Part of a small language model's weights.
Size: 15 layers, width 192, 2 heads of 64 (1 for keys and values), MLP 512 SwiGLU, vocabulary 2048, 6.32M parameters.
Architecture: RMSNorm before each block, rotary positions, no biases in attention or MLP, untied embeddings.
Training: 339M tokens, 10355 steps.
MLP neurons of a small language model. Each row is named by its layer, matrix (down: output weights) and neuron, and shows model dimensions 0-191. Each number is 500 + 40 x the weight over its row's rms, rounded and kept within 0 to 999. Numbers have three digits each. A neuron's up and down rows have the sign that makes its largest values positive.
A block is one neuron, or neurons of one layer that tend to fire together. Before each block is what it responds to, as a language model described it from the Wikipedia text at the highest values.

Responds to: Verb inflection pieces. Inflectional endings and mid-word pieces of verbs split into subword tokens, chiefly -ing in "trying", "intending", plus -ed, -s, as in "believed", "argues".
L11.down4:539485535516478455468502467486514429431473546431483499457511511476482533511533462455501465524479440503558460481477517491576549415484538476461490493535496462433520531430472556504489552561509520547413515526419431509520494467433482469540509472539476522513598469489491470474487415478474505484536513560486537506577538517522453448435469492482479481484438488446508449503528526470496483540534486581496469489537485476494522511553527544509578507517487516451496482480504527401522431624492556509485485472510421512493486446511421497446493476487455475455576431576526424449549499453543500537
L11.down33:482498427527508494462500485496552500525446584493539496497511465529580539477484456518449470475514525552528522512474539514492434420513495544577486499477569470512545464495614452457499451510492500507558462551480462518504476495513514471496532567451478487526460481488548457552480479483552456478512489534545469519514547501511482501502480563523532466487511490481459518591533425558552505532521519502604515575497527473516487471511533487574429464360485515481484505503504407518499510497451574532520499521400477584447574476528494426515505518481514527543470490499522513556370465512468539485
L11.down113:535516507463507489409535478482531492533546564461439462498491464523485534461454524489524481496534530507479546458502559507470475494560447536552526518506503525454543422497498546486554538456531489512502473438476486520511475516556551589536471446443540469522534577480499569531473558500533552482394456423464442442439567531448531587470504527572433534507502566580507453500489533505461469471527494451510536492527486505600569444451504518559456479453505488484441479512508523541474525525464478562485566496528562513470508506489476479424504568532536492428525474483496487432485515425537524556
L11.down176:508528544518537508554442444528467530549512504453523550492506510504569568491475493457477547391507555517408502534493405491559487490491561478518511525513522561430530502436507484477502481485548506512393480560544484523492553481549511434523446494441481534507556453523520565545544392512490418559502511456484549592456519527523481574564484528528516469453511501540512548519526530553536386540515550487550583534519532544537496526561548508449499518489444508514510488459513456440502463529526470484448538529538559465498520499511564523508482481513501498514452519477532543526493451527435532475
L11.down227:500547491583462474454607546529519491511542508502561512533560516564498531502544525459510510538489501412439510482459453453441404459457517539442580421540444497499508519498493483525512500533506567523510492447447438467409493479457538476516478592494465517593506533506542492508545463502516580464477524482514565447559519471483524470458455535536530466455485563445455475515554506535535490507470486539513543544470479456526503517471428524472402499550537502474508572527520454479474493490519483505550556476601496435536534499470494535522526515477523519443510568476466533539424524475561484492
L11.down238:462514504452481457495496464563515526595520469498530492454505453553528582498473512536560562531488529523498488429483490488505468490503464514516407522503568489621550428553516510518437555472428533503513487513529445537436629581502533489448509606552518505527518540444539523500517471471504475489480504472428414583513514482482545409455487501536496546499525522556471462527459477558521502551500536463568535524488521503467500474520561451503564533550526460431511519497404430549486491537471467498484530497509476505468512449521544468488567495487486472534544483495484469539547543478501503493
L11.down243:440507495485435465513462491487517533545462460479529527502477458489534500504565537445503533553458525470516392458462533427507503456435491473487531520467522498484462440482452473495524513471460465454484507499472570519487516486496478495442526426475543540449501467417526437529499437482462429543479573541598554512460563492544507468505463460397573517558496510500496510490499490518448492546514503485540434487530462407514419484490566530564443460452460434497519479467555529480526500526525495467518444544579554495474531436513472474518522560521463502477588459510538441581491455478426530490
L11.down262:455566521460523537458500531548545426529436542524501523514579507536540452511433432508520539496458470557445411509477458541499491530518504459514615525490515557546457443452493520416538466518440468542591531521516506540493488556459479458485444451476522523433442403534454512540443507531532497500463513460453492469471454439517515508548449524508559554448479497446551490542498511495521486557559486467557504509469511541545499503500493508515510449560517499501518531546447483437529526435488475475466532455504467403501524540498452513542516534430517504501578482532596435458486467475537526498

Responds to: Mid-word fragment continuation. Inner word-piece fragments, strongest on "er" in West/south/North+er+n (Western Australia, southern China); also mi-les, mix-ed, Po-stal.
L11.down58:499500515527443474466510493464476562521469506476470499552527537449462490442498486564448447517500468489488493566500483489538518450452490483522481497501491541501573443581472491511503561497501444449524548533504531494545564522496544550447517510465441495508494493501588463516531453527457550497464423554541497432489458534551544608509521512517500475520444484480498517619435450575594587512491487525497415538552479463446571475520427472559523541507533438516487504566463432506534488509461518427542446442482477566522489532459498478606495509420467521482524503492529506497558488478472495506
L11.down179:517618523525449602506517471588503564555501465481506535511506507528540519508540533554471497497532499523456426480503481513527458542508521575547530446510543510523429564528521496528451491513442461542456500549476530473532509481509480543463456419545459544408426522481488513561520490460463474415472522520537494514495520505482467454569547466424466522505460458501564565402468528505505566563483530503524444536490535457531442512479539499461505570499483425457428504492460550542481494538455480523476498505542431510533528518496541527438463558481463503498551435564467468549472484491573526492
L11.down277:536487474497442556526542535579530460530520502527461492517462470469504551468487503539465406412489466479499453557485478491493516391545538517459499492520540430489493529552460516482493493523458520498458528466515526512432466488522518447418522551534532463528498444488513513472527509396541486417467510507521494516539548552495505502572614533561482497505525530564448490549469491559504594510477401397519497547470507519492484467480525511512470510519437487451514479541520418552519482437531513529517486471478547454552483513449476466502471538500497487533567516516421388458470446512489492563
L11.down286:488478456454503468537526419510488595547496551506458499455468438484511509496473501464554520491537452473525500515564423535544570526430615452505487432527493494415495496492482402567572503520459554455477480580489483489512460524508493539482468472578469477499517550560477510500493499568553478514535511524449484560472496539555499503475534472409531511470524499472421532425476453489559477509533528548479461516528497512511485497471549580554397556505463529497493480466480476475485494555530525543485432570476487519511455444492463504531567475484447525455485537400487487505454521522536550467
L11.down351:499553498449462417496434561519576538527504437541501481472517448520538486444507523517520508440497543513489517529528489475569491533520512416461582583468532543514533430587479416445535495606469487565493504471502529467516510526446529518528445493467570559527480476523532537499503512469491493606554510443534465495468578455431566520473520542462460469455526555515486529489565446549488459463530482486515491462502544440474533469514444510484567565559476505549501518513505510524489499424502530484491487525486518539461479595475533518453463476512604501541492536512507502589469537505496525537
L11.down395:548446550488489483518455475483482498457489525541464483472515489624568446476482443525508482560531502523536468528477512537526524506496506500560469513478586435477447532460471519455517535509454450451426493501520502522544437552590447469498464510552512539434586531452521473503484507497487555570495469458556495490461459448451484496515532550483486522471494438413501512530534466502538483566570527445453452435500513468501442470477548405550527558534536557566452596435568563523456504522488485485518491516524496552513470540535544532498541489509521587524498478499465484491505542544422447488
L11.down427:480523598483541458486516572557514543501431509463555561555495560468531440431518495444508446551524523414478478479462471421589499499513467560434536428452517520524482509495540498428526547486423492441503450434527456529507459394516541505524437467533543474545454462471535487506513535421568474536455543490499496498509486512563462499523514473495488498499471575607570520535479531516509462525483515466569490545493529484500517546499433508535466469543542525490485504522495512540494549442533515490548577534545528414441472492466501493473471540479519500441496546507459534444516477480570520501
L11.down489:532502511458521455573446470451477525439529515561528519479517560516503496482494526458460451504464509495446536479414554391514545492496457499502479466491517523510457558505532431501518579535486499431471501398518482484474499494498593482454458496463541555584500448455520478565457486558619508510491481544494465465491512412528489496460489488499538500505550598526526557523448559496437447553457490493513510550492572455558489525491468421432483535523418553557511536449454476539506526472562536474513481448488494508512513531535574475568515487530483488526550529472523525568527525541512526502

Responds to: Word-completing suffixes, mainly -ing. Suffix tokens that complete a word split into pieces, mostly -ing on verbs such as join-ing, start-ing and help-ing, plus pieces like cons-ist, do-ub-les and as well.
L2.down14:475555522463506498462469459454507522462467538501488574487484454507508441459498472442497491471578550568485517499470462481462485494460517424529462495397457566485483514516478465483474578447501554517523558494485544455503570416516457558465467459542528500516502527579487499525519525503491522490468488526526575475537553473528510551516531476471521546542486508457470597549551515502496503489481494519476544499523516545541540517557437449518577502486460575499458463394478570570495432475490510504491521415486595479493498421447515492537455468526550453493510554471440424421530573477523516477
L2.down121:442507509508485573531480550550510443446527502497527507512473474455502519488474468532497449572559448477507583460529560468518483455528503520559544454457531499462504495488514458449564482492444506577450523485535426455455465575486483531527582467583496514427445473514485451431516510520467540496478493501528541452559479449500499468444448497545504565486510461515492507543516479547508593552498531498496493540474531534460506560499524486504515544446425463475518479593457459554510515524435515531497446548564522525549437495448507503520527492470553542554562439420549429597501548476544550502
L2.down228:565557477492478518495497456586512536483502501499469518554509549499483490510570498499449550456465520509537585482446468578518489507472421523465520457531542474537538517482465501479487473472472483535518495529533480432456487526480470536442499509464552506466517585526498491493524430519502480429493458533508539464468534488492445535504482474527481467418482498496515474490490490436511512551589501554589470453501469582450498517540439506508526448540523465567496472528592472558521615534468505527529598461436492533527571479447441539462539460580509540397474433540521459427496471515487464472
L2.down377:530511529490488475491462492491431431454473510519479445496437480512448461525488510475496537496477473486505421504513428486566469497424446579550471564491562470522555509515442497555464511448535458469443459492593432457506567522502572491518551467516560525380534466504538537499454525495469549587526549443452488473496491599564472505491503470420474549528496464490531485520520490563541522437485470457570511535511487457572525482494565439505505479422484487510537489547502474462509530523496485504396471463490442515480478489431474524491502513524483553572551532526533499462531532539443475454

Responds to: Mid-word subword fragments. Short word-piece tokens inside a word split after a short opening piece like co, mo, cl, F, as in co|x|im, co|er|uleo, mi|x|ed, F|i|eld, cl|as|sified.
L2.down120:469502438435532523488518466536447521483528472551531483521517493503503485498508517479505527442571535547509431497432528457491489504558490491527450467495481552461550489466545468470528492497493447471484456545439557508479522580447495483551504500488552601479536481475581514491549477491599519464537491470516531465556426493558484521565470490506561530516537505566511490473530548448464536407521556453522521528528556535538514413408508539488473553448549494507485506552443473526438503487460492422544621523538527558555473416510486519428494502463426523462520486490449529457468503511453452479
L2.down366:498536492471519503521480465549502512508472502403470487514531565470542502446438582471488496513466475477434504579507533551499517471584535543478551532494487494490475414409523518537486532510475426570449546543500511484483507545580575567502551517590548504448490436510536472479478467473521509528480507474468451482568435428507491500470479514531495517460472505502451376513499479466527561538506497515476533495441474561517454422453528519497589481459502504505503474515453555561470479416526511553592512434514533489482498547498469431503529500495523497441523461538478536424429450468497498497
L2.down401:557502489509483492481499439531547504526487518523372507451540523466588496481432528517516485472525467513494529515498550532535458458501503515585464439527549488503472470486567513509436422532532530489540496421520477544469527537534478524470453483457446473503529456515524488520464570450464505445513450514483528489593494464499554474548508445516538470528532500457475491519471507503511518485557518530457572474546496435469464534495537454522578419503570468481493533509472452510448496449432485584567548554500538532467526426497439488446526476482554512496450520488514513427661490483505440506
L2.down451:486518549534543485451501489531493536530515573458529518502548458532426524435587470525482521538507552401502560491448482512480476517508500514548464547584542443481491507453544477463499480494515508518510509486516472507505452517505439499546481495458581430476510578475492544472493582564562430522525475572450535438471484564513529513492512425465574445510529500436465583555535466495528497474518450451515498456469524460501567514541518577423545578486535484535505519427538501477463554527468540490482542556447447507507424504479508477522495452532481490473531463494426426469555515511539535429

Responds to: Word pieces after "an". Second word pieces that continue a word begun by a short fragment, mostly "an"/"An" (an-ticipation, An-xious, an-y), also inner "ur" (ne-ur-o) and "non-".
L5.down121:463491456495555457483547440488455391481480532468551526510505425586462513439492483507466489504444506573409528507459482491552521504477518405512454464463456457516493534472499490424506513510500437499428552503465512434492479505538490472532494496499560521534507415538468561484497462511516475478477595491518447498461445402452486477497497465461511545479493549457517480543523522530457529485557480449502460500477581526492424510450567524484585519457497528478524468465480485535540615488559519440450572409518492505520569489525506428529520479487450514490474521483518496455441506556495478448
L5.down438:530484542503528480508476495469479575505465472549481507559511497531485484493472508517484491540530522550596444504503463505445500497502587471446554512527493477448464490527500466477509568536474510548465507489560540455461525480550541485475452483470531453516510566483521481475593514523465496570510472476578565471476446482590395513440539520489496486450510562516561458494550493514470426485504521530583508474512550445483518554431460387411578519462514478503522469554500410504450527432483491493461478517561495492508468522447533514464432526631478542498482457521482450494497452525506463482

Responds to: Word start after "an". A lone space token right after the article "an", before a vowel-initial word (an advanced, an old, an active); also spaces or fragments opening words elsewhere.
L11.down66:492528489444550510458470508477450539489477469557564503515565537528534565451534491548534498519495561410553490403489496537548449549524548511513485496470471461570420472515563451449508495527497564494465457507510565440499509538516517518555486407495485470485493442560520471507506518468510507516444566431494493517470469508530418521476472423454490443511495444473463464560454456442554488499461452506447446516486495471445454524418435461476465476447472483446454480506453508563491543534518453553492483493518479480460525492513511501559533484491521502543440502432576433508542587472570477434
L11.down121:591539460517469566478484437519444514502560435583547528503511566499447487523480496493505540571572470469423476500537516542500468479498554509474550444448477491491454495461512512519471505521497557512514526585474505443496547465446470546479539539480512492503460502509486467508421564468544466517506579519540495571481497472550488518472472389567552483514554495487524553462471501418484521486443462503464439509442474461476542476466450549488559476538494430624489527604497504558448463524476551512533491549546553503421501496487499489500533506450427516535446511485523520548511547492458495478
L11.down181:534517501522406526501554600502480490519515439548505506473515541539462567508533477510518519509475499444509425470488452482529549481488481408489456443498486511523519483548479480559572468506495509498494470497543516502510461690524559515515509527469559457544550441463467510489497489427481483447449520530503477501553534495487499490528470458468557482512500542483443488498503524413460533596502532465509444476509505542479561470475562548514692517454500523439469531487443516518511452494492499496458562513422490515499483460507515511491500543473533551481459547493491542492516508489491510564
L11.down247:459480528435552539514468465493544556446482538534400484487493506479473536499488463518568484526493498527521502481526599542569537431521544509511600462508493527432531505475529504467455513460437551537442531541460502510536546584495520554531469484394473484535586514534473498524498465537481547476469496535481491500485495487488519542446448417428521504545522554469541509478500461456490541481477545502484546468483463508483536524467513468530596506479478506542498545513576516490460459524459552470487460492488577439559441523545495525554385503427452464474496419478453463520507482445497460423
L11.down343:449494518521504504531457499422502470513470551482508529458444532521580558458563487537525519574550483450446525403461573497513498464474538465470440513536494468462468501475481470440551496456466526404491558531500472435479549461555419522517499465432499472520485486503548471505480487518463478483560416436514512568504558544533531490477465481536540465473442503565509449468506543500437505496518479469503481540495512347523534563446539478472584554462498478497488478464502496564498500498478523436452518541527586548515514424528524478455527559532499496519510472501547529496449509568442547484
L11.down393:495496469550456467450547471512506488442496466510489479491519464467526525449541417482510475545516478537462543509471452511548517506419497458498496500518482527473530468496480467440510475507452525557476552504473470483511490642528533464506526563528453410554431510540516500518565493474469441493523513523562457432478512472514584482508450494535504519407492575493446467455463585519492439425469443527522491470500431476507507541496511468503589482513513545442561479464489422447495545520536478461487474535500437532499570507590461483482532502494466459509535507412573551488480555510529603463
L11.down449:492578534542557507528545502494538592510436491550501531398518494470444575464473532521559509560531533461552454539472524530434518456534519486572455571495484474451506462528470508472473543483470507461519522474578486505449517542521515496488404525560525445473478494525495497565532487524498478408491485539526477459499489567513510454547445493504502522516506542471570535527538416511457447580546373444460485504603446468486564547487518524514540516495501521518542472543491506530572486436438473515496473481483531475490539463548414508483431479474522574522503489499485529525501515525451458476
L11.down511:483482474504500482572490508507511583455524547557518463525445511496504470469477504510548485504549530481485412482556511508535495512509551488479501513457457473530447471504496436403505445523454442472488445531470556521511375592502484451490449487407534430516472482461528453543512563493565450486527552510562507515516445434488538517462486519504513504489438520493509515458551521531534485468518505458543507489515548525530443530435477597524498485454507473509567523456555507479518479354544497489522490559435533472541516495507481503439463466514473493456483587604461510456505419538490486479

Responds to: Verb inflection suffixes. Past-tense or participle endings finishing a split verb, like -ed, -d, -ated, -ing (placed, shipped, abdicated), often before a preposition; also the "me" of Home in sports tables.
L5.down191:494556531575483478483493519480556468490540418422543465460446471547522508538413465521554550522523499547512454546469495489467504488522536557545498499425490530497508482488510590513533517493488550548481503589477476518526507527502478441490531516471524503559479439530437465502432412530558490556568568489459571516450532504449473503487519543432457531429578438466517454528499510512541471514523520502518499552482551421509521477477458479519613444529483521515511515501480474473472561505482560454520546453475554571475617492579521568504514502540459493510522474486562465511477490553548461486
L5.down211:560496488556440492507509503491499533446514534449446484482492489520426523535472518515510486529483542438554454486467518513469459448513477502497504453515492517532557422501431469507478447470497477559564524502519417589539431475498498512541579511502496574511505447523465488547513485489460472426459518525460487466530581524529552440474466460451478544462485454493484549532512473413518503490489415518504499478558521533464523535492555482465561483466470510497446462557527553517407485486421483510426579492583510577436456549585494508535495471545459489495500492550524443549496402586511521480

Responds to: Measurement unit tokens. Unit words or abbreviations after a number, such as mi-les, met-ers, km, ha; also word pieces in infobox field names before a colon (Seeds:, FIPS code:) and table pipes.
L11.down0:505482484487437504517458476530481467573467543539507504502561459479524548421480522485559528512525432455462436461437524501523477433443579432503512522425519515534495444532477465537583475543530495503516549476510467506478543497565474522518474530559499536526569437595455481490504455450464468489553523463461498573454464578444546450480415538525503602458505509493432503541605558534486543516538451483512472492491487534527525467538447525557406534435507570486495498452500476499454508476453480435505517519538464465479531492500486447528488481491528542418531485490486541517542506471495546437
L11.down52:493516523512482531513512542530538482511504445389542524422453446520559419484453529527500512588474540531528507511496493493544513526467500557506499434436511518459494459480460430510516525524457504470467462557438508534490472563565512489412535484511473610481508543484435508509528574515500523555534502482546525517485538469529497479495465476470457543421486497544496516533517459496483454554531479516561487507493467499510554441558404447550487546506485524540507521510487515462457510453424451520473470542499511471553415553509492547522554449485458614494561467519460408555485500575490577535
L11.down158:509509515428476456523483443500470594473535528455435460424515558478495456488489474460519488489422523513474503484472531522548507419486527509545528578462494496516516480557523403439482551551472424514521503531515477497507506458505489556505513562478478502494552493532449473487471517521458507548522584470457510427411579535517489463403472442449470490510475508542516555523507463458453456491539432516522545538503479490544492538437441493556480509479511560539437508504419465514560524477471486494518498536501540476508485554434552466559523474515553499504487583442430472573392508468520457452
L11.down166:500503526392470556487483471515480457489506496483496498425538533487492457528548496464504430509461541490461537466423434562515557527487463568429518532539507425501493467498454526487552527524436537538584542539508449450512460578504535552516552505511553490477515449431496493574521551530459531586583541520522488549523486543581511526502513509509555499522428512469499477574493499488557528437543451513490430422515504534552519546553472554497464558490557540546483513473509543476503485538517567457529581547547539496499393521513470499475412518507501541487473501559516549513488535465491512492
L11.down229:562569513415478480538524484502495504465459425534516501432562446494549513533464502518448534453491534510513427470475546488528505433515519492426432479426505488526469493468442539495484571510408492493378454493460481534510506447550442547419515492516418483552561529505428476451478604571544491480533495476500542435450521506471481497537546482533467487498497463479515528518577479504492457588493483476461513462508439518490483446496467457490491544507519508514507503499476481543475439512553514555501559550552499475539518533487511540445452484521561584401524488497457547473509500567554507500
L11.down275:451499561457480514514530443501483597499546427402536435513456566541499507559481479462475489537512507485491567485458572502470475496501386473473401501555538570489514501512502501536562511481461497508518456485468473541461512522575500506544554552511464502486451539564499494456503506476457502566513545516501498473494550486520516503531530545437458481451467619496430532574497478498509448465507441460515489474477484522585476495589426517473550450488479543439492469479509503414490470460482470483518458526574459507486457512498503500568527485494581551466540579442507487564476489546493521484
L11.down331:488518502504468508498470551455561542485444475554552618522482516561506462457525475444509446530576520467473437507527475521483445519499439504502577473527531522531504497498492488548470456537520455557587469470508493473471463547489487523521395550584587501530489631530484531518493485494551590487470466541486502517492497501499495467538460525526467502482486545570431549594495463565477499553545556531514463442519475501562528490500483482557615469539469503449506467526528521531532448448470506590481509498485559541511513551513535467460499492557476548454486505559488430542499516509522485505
L11.down369:521563561545506506530433469525500515533487521494560573389472505519476542588531531509458432504451461454461421526452491568422514476492505443516537552529519609523470506535600482473482484568518591494515482484523455482451466465526480493559481423573455472552481454501445433519452555536473470487489465477529498423498520487443502506489484536521453500550484463468506438501461536517433478517508410559528485536492465474464450505434438484484531497535499498532510527512493480444583494548534520432475541480528498492504512508523481575559544543525460541515525560505526494518532511574478499466

Responds to: Boundary after proper names. Tokens closing a name or title, mostly the trailing = of article-title headings and joiners like and, /, & between two names.
L5.down97:511525484527529562589524460528577452494412496478429489507531480511522497504524482478424435484481491467513507541529517493516508526476480455510486509563535519454549501539478561497552519516540480516498467504503478503497465326549499525497464566470445488490502457513534545568541495524491477560416530536539515453489478494657569505446462486501452540543464521585582525444541515548593456534516417531531561468471522449490505517559531481507544506482487519476549517503485468467509554451543527542510511508540479441521552479511497509516508489490477497457533582526502555485507531543451548485
L5.down344:435524533540457513500498520516520580498524508508513556578537482455514518510480551458558495466505442508408567501463418504517401543486573474478454541529554483520552490491515559510501475507414501514557558482486467487547485463479522457443543525484533490470523548456501492537479516535497448526447436475501501431486514474545487517438462426497451493490548531459449463447420409541472479501479572481521562455497536453459521562499457507385552487499574395517450516477516463482577546517488514575493491524522521489470516505472428475510508478559552517570476501466534504518532475461481519551

Responds to: Length unit abbreviations. Unit tokens m and ft after numbers in infoboxes, sports tables and elevations (13 ft, 800 m), plus scattered mid-word fragments and sentence-initial However.
L2.down10:485524539490546489541463494404462520472509506547559488479574514472543479521535506509460437534536510483512441478447528493443519465501427484542448501459450526467414490522358506527527523472487463510472530466504449486542459515479494495506530500486474523451488476550588573543447470500517499484487601477536471463504480520450489477501473469481547494470476433547509480516428536532445536515513534486543553545525512524494534498493542545483514439532505523548537446512440468504556544467475546533484513454452563483424469406485593546513372525501477554529497531470523525448565446495434555541
L2.down259:471543504475498500534526428493478508476489589513489570477524526530530462405551471476584504536508488546517497511466519563456475539420504527502485488484531499451517482534606476565464510457395585506494563505493458523553512517479440538464558549466494557494466471545520499524465490493497422483421526537518506476543555498530445463595487445477495520513549497552592525471471474452472542575496488499500452493537453498533550518468485535517427474496551503518508513488497456542478489563540425469565502528511444508539474449418512466502444500464556426522535537520517477431415468496510521448
L2.down385:524511496484573454451489542498496568577549484482545534503517506565527551537536471523542467518467524466475529514450523498551467479527536510402533442513471503445523592453511544454484471406548419567486499499550522484461477523509534539549536559428466551530530517463454536512506498567554469506506481506567449473516514527475433421443483580505533541467513547459501553510537506478436481541528427588461466514447488495468435431544536467499459478458447485496501568461518461495436490523450504452443449473529459538492476486493490527539515588502448491491530525480531504529451486421484470433
L2.down438:484502540503472394496569423472554512464530508536474485500522481469483490513473460505496509511472536509539498520481539484450498470524431493465560424493511470478516508508401490565481547524473571508519510457404524493480470452528521607508453473512434508568455538557542491517481450471465538487458537525491535515478484464568508476454485530494483443469488450402466486406424517557530475482440454574577416500450578514497520505488415494473517491527494458530549502487504556532503484500425499486566424477487518489547519554522481540513473454489507539480443424520527411489489510532440470453